Weights of a small transformer language model.
Size: 15 layers, width 448, 5 heads of 64 (1 for keys and values), MLP 1216 SwiGLU, vocabulary 2858, 32.3M parameters.
Architecture: RMSNorm before each block, rotary positions.
MLP neurons of a small language model. Each row is named by its layer, matrix (gate and up: input weights) and neuron, and shows model dimensions 0-127. Each number is 128 + 32 x the weight over its row's rms, rounded and kept within 0 to 255. Numbers have three digits each. A neuron's up and down rows have the sign that makes its largest values positive.
A block is one neuron, or neurons of one layer that tend to fire together. After each block is what it responds to, as a language model described it from the Wikipedia text at the highest values.

L5.gate504:171112158115094100104101129158139064077099098153124115138107120132147111140132089096131147132082165109135130073146124165168109136139143154142146134110110048162137175111110135128104177128163110190121095115098125134178115135091103155124112111104098085093085115133108083215133141113107149141145174157117094168072113112166115150113152075133145104141138179107107073139150119160074111191173
L5.up504:177167142091126131153110157149168123106083167137103093120120054065117148102156050149164146176085106070126106090097095137047169145122153082128107146162123137094119142080115136106155118163125111130158152153109123163116142139133124149172118150102108186109143144147156111180141140134090163119120115120150135139127125134136070148158065150144110131116128177097075119171161138091162135162087
Description: Final piece of a split word, strongest on "ile" in sentence-initial "While", also "However", "Because", "provided", "Broadway", and year digits.

L7.gate211:097158115165144085142182124143186131104173126136125139115079182097110113139135139068081113108132094161117124130135134115148137085156113144101114140192123093117103128109135157173119074092114157143144171178118087135127102076141096163133114102115130086122038173143160140128077144113149159109180105091118097127103096191135088083177164140082119141114136152115187154037119170143162137182153
L7.up211:120112095158085114164116127124137133158138175047140125143111144135117235201152156140112120149127097139127127133098140135117159117168086135148130127143143105127147172182176122125128126175146122159139166167169103091124170091091139149153102102105116104101144146151189107107195108087142098191148203155147094134135154176137154108107165126092046097178100184147130130148117130113133127094184
L7.gate486:098141146093116130098110137169158161131155120164077167109167123099096138164155144131161146103154157119119111104150082148113058085093137139061140155177090105155162157185140172157162107172136153173092142124153143134116118138125101150143123123104073139162106134159149056120029143057198100104044131127083162115152123194105156129141034198116115123107146106181121114103136192113129118154179
L7.up486:075143131107109097184122154128162097088109144105138136072107183130147174132126141079105131172137098125152118127110148150080114120165164112110179170072122145148097057103165124170089142101113119182127153135170096132119190135127141152120070129133097178197096102146081138087113149104160158176125089155112162136112179127194139120149152069144126129121170144140142104085132121136114170129150
L7.gate544:105167089125149137125168148172126092124093180135146093079070149148080091146117192154086109139105058128119161162133128113099105075094144054114174214128095116131147114112148122146163163163052168112150123170090088065062116089172131135148167154150173133163158187160214092171129085104116121078150099182162127104120083156129133130155079103124057104098094147157083124174094102124127128091184
L7.up544:130192139151092158112092184135124164131170161125114119094112131131105112132132155076104122160167086111177098161137189122135084113181148096147128144161145144137169125134169166147162147107124082177181149171162117123085121107156116168171118177142135133158154173151120110084161085105145177081093115136118080132140150114086115152132134098125145108149082122130164101071141102178119122108151
L7.gate618:144192136160102126089182086149176115106079134161107146129115133131100071131095123075127163152077137127121149107162077158120186127093130118180154176111074108119132158134158154127161057173129173152140130143123110105141176114121048064145152115188158098159125081105157116144106156136076149140095180140108154126134133101116085107189086104163115124103136114116159145106133081108170088131225
L7.up618:179165076165168146106120122127124161154145117086075107153133132133093159084127099192114141148133152174138154109095131131067083118122157159154147143129130144105107191130123066160138106150089102184148031102151159166080063129102115148095138155130109097089160106113140141052103085173102172136070122162203112124135087087140128154150140169129164125128102141081180109139145171109120124105144
L7.gate744:121140135080082146171076060151142123138161128090173105100121134069108124162140117085137128091139065095129080179143150083129115133126154173117200140100110111125150130149111175121138163101121074111085181192139157112136064117163102060159144175159066091169123110139155106097087105082147124083132166167106121132114093131097115160118115137139111131128144189098132133113113127140139114139177
L7.up744:125142094135133127151110146112160153129135105114104149094074189097159181125119133134146154085132091167168132152126138167112144187085127144074112108127106156108175155169197167135080112141156122140106133147159111159110121066152139128157117088158100132170082132100189135135171087140131137123188154117147127166090124122169145083134130159159166092059115097129080131184112157158154153098089
L7.gate751:155078053085144073112127134137104165118104103130144130170203161152089159120115119150139112075124073189100104154161068133115093162142165142101152105076069164142121166112132127165136146152080154174080104168169114111093116153123147129051128122185088097124140135104151076114119129083113177083195131089172171114123112143098130104129123106100127147115132194111121120120108096112081173094135
L7.up751:090146107130064122042154104135195115165115129096122129125143103123096066122139096121057168091095114138158149095143111103083140127091135117171098143114131105148100175152150098118152111139086071113081177138067162177108145096098043074081172133136139116184165119106169157161103151163105062124147131164123175134196148109153074131143131173154188074175138120133098105114085142152135131138089
L7.gate993:176134143143127119138130151175069107063108119169111119156122216033133116142110123108139099088140151152114132129123088176108102088097115112085158168129114095134121147139124144156120138112155092130148073205145142069125103157106120154101142171144082107105075193129118109073073119148143052120065116092090102175089164123051141149178150151159123096143140135117129112103132130159086113155139
L7.up993:085177129099106103098126104144135179167090197181116141146163197127118186075079123124079130134154166121154147126145112111095078125092122145081154128086128146153133106125106130189119127128139101072173120144055156124116178100173036097126124103128103100136153146183150152145140147173130086135093103114134153170117123150109110114150116146140134165116183091086098163131089158121148183137141
L7.gate1006:141118153100113120101134143142083128103162137143111152083087161084105095135092128158120135081104154133122178114135103107087127124150095144118149138157110162162127129091170095196144129131150147165118146188059137131106144144177121100165129097107108131103127190156153086146129146140148107108164132128127069143155119145155104163131105147142128103120125111062069087141085164114140124178172
L7.up1006:116197044168139126184184095115079132130173065157181124102142093122178163113179113114087095138158097097155137148097119161079131118070155087150125164086120097147100104152158151166093156168142138197162153137134084142039138145170160110141140113167117158163092112127171139127127114163141134137156175089124093132157145143134099087140109070114124118132111104096134120086118137137179121146148
Description: Inner or final word pieces of Spanish and Portuguese names and places, often accented vowels or endings: Jos-é, Patr-í-cio, Puer-to, Gonz-á-lez, Sã-o, Serg-io.

L7.gate202:142129171149070133150113101207133132154126129151117091125169111090134151081105149174146124154114129118128076186149112137135105165086105099130078111156061130075108130122131103112081125143136174114199116145110136133144116131112085117131093111128156063154187124093140128176121112114187094109138098098102101110141105119112094083141110176080110127192109158162095128151119148070142098084105
L7.up202:142126175150065127141080162225157096144139101164134159108083113110132142125098111127130106145065142084089119148160050147129129139088141166148109167163061109100085098121058086117116062199098159130198097129134121115140170132149113102137106099129171080063150108152150124152087129098167157119129103115107071110162079103130090082159162192087114066145080134139039137150156085129113147083122
L7.gate436:110149156105100046154112153151129081181055094166084131141065180136097174125127113106149163149169166071108149175183135093093121183124129121141102111134119088146143154176129142097079118119152173106123151198138168153098107141127033118110166100153169146148104151148105113166087134181132117085151041098079101109115133090153088131103152166133140171142139129109096131132139134128152085197087
L7.up436:061085148153112115159127102142136168069107083087171083147131155094074076129119124141183164124053088179062147084076078153130162108112144115141096126131153118169141084114098146141132163175149076099126186102112135124139150110148107163114135092101108128139197100152164143131114104127145109131128113140077095138085141159116126128093154130128110154120164181132080120126162114102107167177102
L7.gate555:148124086121155156095063137146101167112095162170104147159184170076087105165154117130095125090168178169059053101180109131102106152169128120101134057122096161103137149069106170126084154110129122179097155167101098171126084159186109175085073155186149085158120143080084178116158168076138106156126128112161137100148134103135069101161031130157117147099138100173125155149104135037104106126125
L7.up555:138164174166142095154206095088102116130124100147125105126123104146124137119132090087107121150147154118141081120170087067103089157080116186176129193136114196132137109098110083153103101183094107154158095134129153108130169133094112142107114174197156186148100125095084141165080077126073149120146103138117043107144148047142035086166158173088141120150080108167128153169120143104171137093125
L7.gate629:106092119137114131115109130137100114145127166098134112155082168098092134091113154149085099169178049123119117125109108113123130106106099128149130117093168105115125140141131162149134111090133207115069098135197091147084125132058089173147054131135114163148161159159092082087077099121125079137179140117117156095160135141119122142119074117082181200147087113131128148139111186089099107079125
L7.up629:155112126150147132117134135142135074072106160142118097134138125102091173110096144148115133121142135030111143141105114118082138125148077034142088136160119090155132114144138124055142101060148106113102162127107130125141135152134104050155072177141171122121159106176040038160126144104170157141094128180108148129120140138076147145097168142081173094106168146112109132082162068125139151145079
L7.gate791:131120115117122139096098152140167118179091149136060154134133082090123076148170185118122142137127108124128106145104105116058133113136192177116108090093074114161136163073101143189119110136122144121116166186148178128198069092120066117134042120175106118121187142137113086085147062146182095133155135147138149129139072140112104088142114153109096116074167169151114167121151135089130120071111
L7.up791:138147102159104129093172111113107135112110181086106133143145124125128069202124083095089153148106128157121151144111122106131097106109126138104157133088133126184104142089139096138133135146173084142100179121119093157193082086140105083139083075120078099141199121148129099150146113094146180131119166174055104154107153170121152125146106158180130073100173167137113123114174161143134087118122
L7.gate836:172178157162111122136072150193146142175134147170099122126171149086156138113121127153124195202152183108077126177143071102113152155147103126095112098202103124124170073165129088175083105124114158097177071209091162102145104158105122118189111118131054113081153132106097075131185102143125069122168093078126079122122119130071090112095161167123115103135123117142125172094106138137168108167116
L7.up836:212168094159110146135082190226153109183117145167115144113168110140129167096117126154129177164132147137109106115235074101133098176117113112134113111168005119121134137118102110152078113097118173073163103164139195105108120090131128150142139140127124131106139131084132134145133107128151101123143084109119115130114117128120139138050152153127150113144103086123123137079134150135135140141144
L7.gate909:197192125112069099065083125152105144091130114118120114158103124099101185148139192151176161150123095132127067129126111169087148111083165208153103149133117081148112126107111086097129189152140114103166166145072185110120207123192096095070109136163106129150127139172115107115103092074119145141095142125149089131105135119128129115107093177162129180167155137131099139113138104099110131122134
L7.up909:157120096123126077140154106141116113164164157111103093120170135131125142096151144130126133111139121118120134255123159144134095122148019134073077055118117104145078126101171114123102145043157162146121124084164122115109125121079040115151124122117137137136130173115114116097137131153126111134119129170150122130128139079088101084124163134105120143099163102166128173065119092099104098113145
L7.gate1139:137122074152118118127090101149124166190052114091094130163160167179140149140145143073190118127122113118114172122153099162096153095112159124148128121119103144122123126127111107103117091126123141155151142130111122019130133127044174172120111067144171171139141157090095049130027124104023174140150173111147087060167130167175058115065183184079190141161101198095166160154118099052130111188129
L7.up1139:120186130138084158103060140111173143188150122145060130145119144125129197134163161134143119116116159112140149112101107142119162179128138126153122110132167159128141123108096123087130127130162162061152167142109129105123149121105153062132113124093140166157140109167141083136068181124139160135135113124148103144087120156101111086117121217116115095184056133157098109146127093083125109138098
Description: Final pieces that finish a split word, mostly verb endings or auxiliaries before an object or complement, like attract-ed, teac-hes, m-akes, has, had, plus endings of split first names like Christ-ina, Hel-en.

L7.gate63:180089124118108129134102107167159131116116153063185184117135148137163086110149131059198174079145120159114070178154100108209123136153117212092189109155124114166162171149133078135127120097130141138114136201111121186171093113116105129133118135111092100099102204129117107086101170145110091085153147099084172139132186081144163174059138103116134110134142130172106122135182143164103144146150
L7.up63:035129124128133116069082184104113174150121107124178111151062071152115113117188151145151122081098105074146163131110135121113112089142141148105112100125148120137072098038095074070124068150129143149092146195119147127081110144145215158092159145194120173168142149191193140076064064174136154206110143184179085132120149152109103117166100092170111137127217124175127207109152128164138117129152
L7.gate93:122160114132129136095092129170089131141154128065096102151116137170091091144162197122115143146115093136071058143176109102082114092250126091100104147140093125061125180094164181115080153111093078155112118138109164133112117094134150222139134156153108093173184090096178125153109098112134165121079158147150145094141142127098122131136070110121142183134152182113138147118125169066101096159122
L7.up93:136104121108072155131117129117153118132146113136065105137134123086133154125129148147171131125083113108148113082137186084137096125106125171106114023102112129148066139163142121100078175186166083111108149149143136121177100073119136104130140123081156147166160135127089133115123081123119158072067084077143163160136127134071121137140097187144135150159092118160109148106110091116100118171104
L7.gate277:149121127086107156131093149127128112151057134079090185139150141060171166147152154118108171173131089105134107162167085101132123136116167077137173101084092143179141149089163109143090069122097138183166134142160149114042115127183132143182136160169173106142170149088166127116089122124161161092064142132046101144088079130153138099067093132095152158100129029156143203151128164100118159139166
L7.up277:109153127146110106140163108147115164181159130133131101136122145051020175151121141139164127066129101158143097133087132173144125039133103165128131126106131125139185140106137188156099116147125133108125141155104122097166118142157081117084070100145165085115169153126122106179134154081071132038162067124104104144127099148092083102149115120126178135180168154128127111089095119060110068131112
L7.gate446:138132100135072166132107105176100069159124057105149129147157117161188126078142173133178141137107093182100100118217056138156148147158124139136130101133074122117135142148067106134142091108085160161128107146098128132128092103130130100171192138135141124124122133117147121105106112133125137105118121114081142083096114108103122104049054024131137118119106117133172148130130098057094069190196
L7.up446:096139075177087154130122140105129126115132122124149181060203107185095117136095145112188094092113127041103122132157096127142144149130101108147107117091104121147111098125192105120119028193110147174122113145091144166075137108122148113118068109180092112103120061128114139093135139180138146160131116130146131121128072168095088121162083158093123216185139103115102112106098117092144101132136
L7.gate598:197140154145118140163075150179146079116058121159126066096089090059100093125110147093116077146164136138060071107123108094136067185097151102089200123147120142122176120141145126133089114176153160131074086123081124127127139109124158074165199137159125095131183157169115092126137062068076120144141128145150027143144092125116040144082092111187136122139130110152139061131160142117114099183172
L7.up598:159101108069101119164113073129115140154126135186051115112124108126152183104202160154225140115092174160105056093132110154133146153160145154147117051156115102099156159099084117133152107123159147103127160126158091067106133122175132160151105108158153112047114124166125100089099116139082132150150125190175144168116139114145128145082109180113172128143142103156166120106150087112130095136142
L7.gate637:105116140173099125119112073123111122103094188149113146126045155148121126129138093090172174107090111127199145130176110117171157102142091119112103135078102063159128163112129129103115116139109155133123142159088154040081082106121114124137113122123162134123127154149157150155141086120106135093126110236154178161142155122120065114144101099101128127172116112100091140117124117104127089130173
L7.up637:139086129165111150116168126132089109146107108113103141113128148131090130092155120114158137124124113145105071108150163145132096077093141123109187066058131199115099119078167099116146151148147098147113160120071121116113144134129125166113116091089098111112153126138177087125114122088082107104164116109205134134142150122132135120166158141040143111155078162160121156094128086089126111140131
L7.gate931:186094112092196137136101205196071146117194106126139152104131092128108174145138145129192190156052128151122101106162090137116092175151172130139115105146053131066148126084089129144161116165098172126104101143152197084177110113138170156116109115114113117129118135181169085142107059152157168093096121138079119105151128101124096132103086108084093101104163131124150126167137152152109097141208
L7.up931:130144125180162086189136087125069149127084126147168083126134134151107125091121183063157155152040115155142138171140092126116130135089047162121121143101105104121148109108122015167093129142101095118134119143140155104107119076063188088176107148131097133100188152080113129143171095094145099105168128156198125129090069128116130126136130120138109119123125151138103125117180132147118085148170
L7.gate943:124119105104068134071110102151145152105094108144153136171117129073137132169192132100130109168192101065120145149143137132101151113087117065148134127141101119166165130157185175161128132132135088173113064147125176095065132128132097090123160115122060044148144117098089105158137125135170092149151153120128143139161118105141151106109113145105153146134188146151130162171115150119150102157126
L7.up943:119120154093101115095100176131158125103092102188108055181109127125080127060114096134169142140155133120181116160136160135142162130119193118104146119157117073213066107072126094078154076152123161091152117139086148095130145113115103142177086108122095184097143107135146138152144063157075118121176110124154092150114096113154096153108151138079135106133086173141072157188195143074124119084071
Description: Subordinating words that open a new clause, often mid-sentence, such as that after said or feared, while, like, unlike, as, since.

L10.gate243:099118124166146145167140143166069099144080084131105206108107150115079153111128179125130154132146141108089111152143092179188101154119148133153121132150112111034134097141162117178125136151125136099106083163120113104084095126137142097136135135141086097171113133131144085089058139109133115156177108122122147106186138176130097193124090117177131157172155077096154153096088162130134112158136
L10.up243:087180100075070161135171151137144120103077143126122123154152103171109147098165084120141111192109157104180107107158153142117181042152153084105155165093118139122126120114130092109145134170145143141109169110162106122105130101112088116114102112154088194168174143164111126111162188072147172126144125106110140156113104113094065173055127123113118113157108145110056125171143123107187087090047
L10.gate281:166096135134136148135152039126090159134144126150160174140116088120102096172064162128124183129118136098099149124174149129122134164111121174156178147152116099186067124131162120112085140077133130164120103039191098158123115145076082127143149092109127123071153154156138100143118121098150108118088113113161136134156127117108144121098108169158091128129128100162124076114107132112120077136150
L10.up281:176152117110150100172088116119195136097143118154124190143097171142127124097115132094165153144186141156163119131107077125140107161184092055177081181165128112070108087119196119117116139065100159183122144135139097136104154122147187093118173134145126156115050144139151073174140122153106138161123119142145099130094124144093142115134111184069157129149083140128129123076121077143083084086107
L10.gate424:125163153117139139109115131212161060130078115098132163152162169082096077110149139144182101155177161124125077193144124162167175141145149090054129084118114147131158177119107065151087097169080190126172088126129165131105138086068096137110124087190073130150130116166146044119102131192120122134131138105138086130103128117181096112149171131079114118121159139159112097146094188114143120153122
L10.up424:109180146161140147165112141114169084079055114128104154162108127097164099113115155131075102167181111102100071173090171141165123146186153137089154074077146125073143153128127100123075119155157211118153147101115107155135140131095108195107146107180151131119129141105114080126092092185133136190094088143132121182151133097129097170100118152162119091116099114139130102136129140096171081116134
L10.gate498:182164123097143126114110140162182108141101181158089166123148168095125092218149167082104135110196111122029154126148123141158155151119115137106124137172080132159127158162107137194078152122122169132122139126082128142153174092160154144134124122107085096172097123106146049130112078122169162151102165118134157116161090124114124212096189126134128148125145140136163161104144060149122054142129
L10.up498:096191118125135138121116237122129124179140122120074137167112090125204175105126142134138121140089072147148079168151150114123157111165197115130172110226100133129138184099109062101097121133107220135194165147122128143101138095157112077121131134132147115100109157145098114138141223138159156090112129125120120100085084129171084143107149106140148121100143083109094105099166114106114124115158
L10.gate562:178156080182105179141119133168107103128087168113042158096144113059101064141133122125113130140118112121116091152200156120115094182125175149084117106073097095132117162122077098172125085106085135173112163155151134125126185078116169141139095209149151193151141102092099127072198101101132143140115113111115059181129082155104158107054146160102132100114088134130093163140147125178187152177117
L10.up562:101120158166116156172177108133068144156086092126117097113099110088108068142106157153127133173162129102143136118134163186123089102133168121103141112155130145136092124152161115106147133174104088179098183116131192169131140154100158114129171122178137169137143103144094170100133033111088153109103104130110067125200119089079130149139082142114085145189079116094151125132134139161129099168093
L10.gate595:122173156132144088159157151140117112163132091155114137151122098136110157142110159141116150125097134138194119129180084182142120135079150128155179101117099130183114190095110122113161081128146175186140146105155147148127144121123121158131091115135122149195080109144098096067150104126125113133108117065167078141129114120135141129076144133155128108104120114117153096102115060142077125104149
L10.up595:097123083135127131147138149137117154154078147154121084093119119187100135102100201130154144163103101165187081099110096140127153116092170165097129133139098133110107155115107103135088146133143160113126080146171197112205114135103130166096098061107137146138108093118159106080109140101121132188138069092170135113153099093086159085110162126125097154133163145113114109109163157156076165138130
L10.gate737:166149073073067156138098125172145145088113092141137203117158133152149195133155108139121143177140152192149178142180053104115146162171137078155111091172114138109137144082117107114126115136141151122120156168140137116124133131143128122088084082134081045069126169123173058150110119175095155136154097069138131126152126156104071159093104140105113100141102149089126199153113165090132118144179
L10.up737:122134123123133160143141089134173094056111155107154189126167126133132109146118131131084117157124137093099121127083103164079109117133140102103151102129123096145080169122117124082104073120170095117131145086099114110133111129079096156141144128150108111118149046134117157108088049179091164151067118153167071165136089193096099140105146176133168085115120097173196169123190158129150149139156
L10.gate1089:128143143148157151137161159169133104124084189153142139156141132085180104140150129136087150125167123114116150069159107153074147101089135139162162156077115106104126137079091136149159096157141143131156159127157108123200161183123122115113147129128112180145126156145126134117133142188126154123180064108114126120192125138124154136117130116040161149125130173101174146156099120120148127145126
L10.up1089:140119150080144177121123133136142101144054103139181148165172056188130100143092114108097090174136124153168135099096146105136149138129150185159158095140132110074124145126182146087138154150122168156116165164105161060171120140045154092080150121174130127138083179175098100049096131059135115152071119061104117111165165182110115108113088121157093134136137175117122134125082094173089108114115
Description: Finite verbs has, had, have, is right after a sentence's subject (the film has, the county has), plus some mid-word pieces like diss-olved.

L5.gate369:098134135181077139110112130147134128124153171120137152114073171104089150172131089121107111131131087126120154145136095117063146122114201134167124089182094112071130172222187056177161162131158135198174169176157069117071132096182095107107161133169099097163125127126144123133106113106134132150111122186103168128164105113145062139134137084134137132164141170149133134088117098140079205117183
L5.up369:126146149134083157106167144115149125122119183181203182105134164116105075115119171094125152069171138143075085112121129098148121113137141138136128153140127117133121074128131096115117118110125126138124149169180165105083102109212111114126156137121102151135120138137126153066136104086075168127115079183064140151134061127102146184127120169084138190121138139126094088158132149129152139124144
Description: Final word-piece endings of Romance-language personal names, mostly -o and -io (D'Onofrio, Patrício, Medeiros), plus other word-completing suffix pieces.

L10.gate220:146141122104096116072082132154115144112095097122091146155128099126126167084135115103160141109169185102135147153098169141113156180133184198100184087142111121140165117082100147131126067062131167202083123197047123149138172134170144096078103086155125114136159133123157076103077113127135135093127156135119127171145099123076121098129067124125152128110143140123121096070113089137094139191149
L10.up220:108167100146149097080172138151131107140124133172099145151167171128055079161141128092096108122199148123086148103145135182138156108168160119172167133116140117121078185121145064081128111127179108106091188129091099223158112164114122174108130110151153142111106121120118140095124135148167148126138088088060079148212107117095139168086123150141146105152140184080103136142104103123076024120105
L10.gate346:111078135146117111118090170163172096112087147181132203166146117135186074102142129133180146114128054113086123194143122128110137180144152188144092141098102127063135132141091122144126154105085136104117159151118167089125156161155191153089184125175135072081072130123086070127131146162086088135140133157121102085049107179085145137063191117139148164115126134153129094154093062059105125176170
L10.up346:143119119126128096154123154142115053154094114114169122188130136129139189144144083130143084102140101082099098142114125036105142172130132133134151074136128108140142143079140084089076125125121084139102096124021105121185091155123126123123103058129187143113135187122131114127118163114101181101154129149139130112115132138129172124085144080069106090158131135151102132153203145046176152092099
L10.gate440:190112105082169153148109127219130099099094122107141163124126115125073091154166179110165160138201099088116048114189161118071149116150112120129090136126046125110120134106128104119100105095139160154160201107096130092109120129086182121098088152186149096096151129105135133114127096128113123126097115103148131087131125182131102116130154084066201048160116108160086136127172126086110103159130
L10.up440:117105136117158175109221179117122061108101144101126144104166121079119213134118092110178152152113056108085135165109099115124156134174160146094118136063119118122123150170096108121104101112098132111171176151111121108144113094144091113082120157158115156119195117138190129175128124110099131059169169140121103140134055188092067136116106105109114080134128133050111191152170131111161078194174
L10.gate585:245173139155120165082083155213151152087123143124065107176151176132106145108129160151136176149128139102146072173232116097164125122201096153088112101129084104160130115081084151144122106175113097135205181166146132162102092152124158152100145120171135099083160139079142121097079157135166123062132116094092129118097095126090109163065083093137115149121176104151143122120179138123125130148093
L10.up585:135162152130165120110134144120119115156124122150096120094118201102141194122152140098132155123154122110134128124164107131090113096140083102081122118094105084095113088124121196148127100184082167098125085187137149125059145127104097162142141184121105110117201154142079150117099121129159093081203109153118147089116149104142052114155073143124144166095155129122152140117129126174090106104111
L10.gate993:153155130104065139098119167201164126111108127151113152097214097136101103152192121130096046093106136180115114147136101081156125127110150136110085105177108131085155085112109144175220089145127154071100137182074123158128127114194137097109186152109114104105139144155125076154173165156108114113082085112087136135169144134080114137121135127121099121168174131140064084153144217129102128139191
L10.up993:148179098121112125131097103150193109153129111138122100059112140194085113144103193072147121132187081121131102152155066140131071107079128177136129095142102105142145120182158125121084143069087157091158147164153069167082153129103121103112170081169147152131143095140017146067104090121129149084103129103128114088080162105110118107102125133118162114118104096089092175123117094077063132180161
L10.gate1071:157124170124115160119132108160115125204113075141132190119147105085125099154177128073168100161130096064186109175105086166149116182125124146193141111153098124066134116083082096083151107191119092149113156080173109094137180125091131085170135187116095085139098125140138049112135135166137128156093122131060141107174110134149065135129119082155142135152122162131090189139150062113157126151205
L10.up1071:169151135140080190161132121151136086149104128155134162144135161145108168179124119136088127123109155118103112134130073087088143140154166059091112105109126141160101108089100144158191078157154153084071058149145125128129141094185185112118163104200054162107113137156150126107130140057146118113165129145065169146068105110130126120133065145117113078185175127162136116164123139169144124136149
L10.gate1072:179123127083100090151114185169074181143109127102114112156125136071139138129155112145162118069115051098124109119134122122092079098160160183144123074127073101166098117166134186096102094140169120133174148146114079065186183110109168116154120174132147129123142111128104143143083122098166147075083155150092073159146118097144052118125085140126155115179155094150119131109183154154123097111170
L10.up1072:115145148166169076106113099143106160094132131152102170157148172128114083142104113081148095086146147073112086115178147149120129106143139145084120111171146139141114135141103141171104135113159107168087211127136138231165083138096138146153091072118103135085124112127108085130173124132122186107083097094109081135112079166086150136101071115052108110077132121117081112114121126125181164156111
L10.gate1204:176163128196118141066157189168122151146093140139129154153188129121088123168176136137187130059119104081126060096174070166084158133127119215140137098103074092123173125102108080148137070102124143129171192131149091086131085132101187155107153177102131104083170107091170154134090137111145191075173155090152110117146099145161092122112169151122204102128179133110172161104167150114153082153208
L10.up1204:144087177185124118118137212109129168070125154132104139182134094142089056135106069074181096086132151098118038132150150124120135127169131120137104137134095127133183137166113109081104068098134116160128221128059147142093086126156222134128151178118121106047138150160180106073132165109136140179085141113118077094105112146098112137100115114114142097144133085149132138066189142110154061162090
Description: Words opening a subordinate clause, mostly "whether" (after "whe") plus that, when, where, if, as, just before its subject; also some names and years.

L10.gate41:143177111089126203058113149110177159162102125102083135131129129083086076138103128116108168121164116133192173153132144163197174160093114153124125098108089117114153083117152092148181088118115100141146122151195145115146131061053138121165110163100112136116163117135146167133088148094169093047155160167130104126174070161148051123108091094166118077134118078185099162125152175106128120098140
L10.up41:133185136136090150103169140126160134130049081119123187188182150083090132143135182138097088129126125064093101099142110203134144120108159161069151104063103157134148175102131139156104168091117165166102130187157065162198174117088081156117108183124120166117136126040125163158116143184067066119144120135121117109137147129167162138104089161081122165137119174072166165123103069182132126084143
L10.gate404:146155113141098138142158110154110146112196174125122187144126127115092173172128159123172130115136073105123151154136133119167126104107144091143156127120104128140106155176126138178110129145148142101081123109193126133128129074123137117137135134174115115113095107136104100120176119066154070147142089102107097156133116192113160118135095120097124115126192108103140138066128106128178109133172
L10.up404:060127178158086107122150119115119160127156126079145144159070158155107139148120166110204102160151116067140119091086137090137094149123155139154095096192142115099087099126176127161144139125083089156141050106179064197142124115180179125120134044191119104113100120130116150139217126083141137131100142138145139119221135113108127164153131147131120144125106135109167152150112047170158117171152
L10.gate618:133228165109129190147082131158082147164119154203085148122133112134102147160134193076094124082108184145167097091143118151135142070142114152162157137120091151117080132124131204197170087126111138115114099196131142102135074144156078147159117186204152108093139093093132142130062123130144135120171115124101100150170141086158067175139101170109158118148119083165128107170088209134141140095144
L10.up618:126117132100074152138082115151104176157148151165049164169105146139135169130081101133130087086128168159171153152131133043150105082102145175171120137069102151129107162126124084126184144138162098143123119172090187158152128077180143148085104122097174163067178137101175159098140121156155101136116112146137140111089056153102157111167194129126095123175122087121063124186078106183121109130127
L10.gate703:140144088150102150101090136145120129131086109085094126122118167113113116149066144146117154127090044174127173124138169113142205109125080163129184110119144126144084160092104118110128165122173181133128159157130091131142158114144167139125099175102127131124155140116108159162128078116135093110174087124127171142145058123163141050107069065146170152144126170175167147175120129184036097109149
L10.up703:170158156116086091092139097125160099194099137150170127135095180130125207136099161109101200118095083082118143073121154113124127160035100133153157166111102124122081133089150166107133167144122131114136091146133117137202177174132140130130119132128078080139203171094190159097139123155119121112189113153105149143134106126151126134144059117130156174139155172114113186095099075151147083105162
L10.gate982:172193129092108198130090138161147120166079156144103138129159168168098095161130122142128113169098154177138106101161141094084172105175050126134166164142045124115142163108115144142173126156061117137118146113158040158165158110118083114147090123131117139114121162131125141161171183125129100036170167118146117125113101144073113118120131165156141119135205142146106127143103129098138166094129
L10.up982:136204114090158130163124113137087124111103188147081147133133139138108116158119121119139108082146139177163122089153121140141185109097118173166114110053091124079109155058097092184079138131107175095134177183112088138151123106125103116148139189125161160129150096109153157162138154074189072180133004121136117119180093124161099144119100083101105184150120102144121130077149154145139098101117
L10.gate1002:112168079131100144172115103124109139166107155064129113143116133177150165140152203087141130158116103154159084083134138127214181151137136168113124143142124096155154144071119110097181123121236177142120087179128125151139128077095118158093125090156171154208113116101148100162123118158139081071161137120138161186150107179147193158091107118090155129111111109190161170173160129178123110123197
L10.up1002:144117119095160090150124146052123079189119148084143114149115087187152122088141143135090126104121116168121195115084180108171120121199119126126135090180200087129088123134092118105152121080211099155131133104126116161085138121138176154134131124098091186160126156091141159105134102153126108178074138129160167184127121134101171113146105072144116127079205119085171099104181163155129115162127
L10.gate1137:136145122169138153143107124176107135180108112111050113163084112057128110153136199089055137147137157089157123115183086149137130085137110167152160147132077170172137163152156152162069106123135142100136155169198086086093109089136150084148144143138193164158176117119156162162135133124107101104092169113064047129102078115158105139120108155090144091099124051171144142097110092184162093094179
L10.up1137:083191119128204098209112137158058135120160096088160085141140113179071117141101099114137164086081093050140108165115159161105172099121075105113164142128132103094108099076109163173189145122115105148114132159130100100134156188070097086144139129169130176095177122169166155145145084105074173089163113123100126083115115132161139045131135147097098123100106075156156124131127135125159143136082
L10.gate1203:177136058094118115115112067149207161098172208113122129144093149120085171174096100114143171131130119165174159143127125077141159113148112137100181090105112090128109098166115098140112138146092149138142103096141085108218184117177114123145145084078065117117108113187137065112148073087128089131121095075115137084085170146150132082166097116132167106174163129122139116107104114156178169163168
L10.up1203:197122175134088202126152172150149104122124165087133147148072153121098138145107197139129164127071136107133162166156145112158144095087142128086139115158107087085091098149132146159123112123136166107115113097138117169166128112083165120080126174093174151118144155176137119159176095112212116119106088119080162125115134146188156141147115125161142184201096141138168097088202089156048104044164
Description: Opening or middle pieces of personal first names, often Italian or other European, in lists and tables (Carl-o, Mar-ia, Luc-a, An-atoliy), plus the slash in N/A and Y/A.

L5.gate738:146141143125091129099156149188158115123056099180119124184137172110084189134134116134088134121082162129191121093215053087099141126071128103168192145126108131119150144166151090150107168057142136074120114135109193144133170115137064139186105129115035086147151157104111139170154123145125078130072075123169117150144112136162144092125177114159125064137146120160136198151150134074069129117110
L5.up738:186104157124163141092104198166121104116088144139178118089198150069143143101097082096110115173131144107089107108121131168109141113077121087162131148159098107099093110142155128054148150183167191119171115140135093136143107139130116111162094054110140125128183124174150072099121137175127163153129128124106120120105145140122122135104137101124109124133135121105224121156203148080132099184137
Description: Main verbs and auxiliaries directly after a sentence's subject, mostly has, have, had (e.g. He has, the film has, contains), plus of in one of.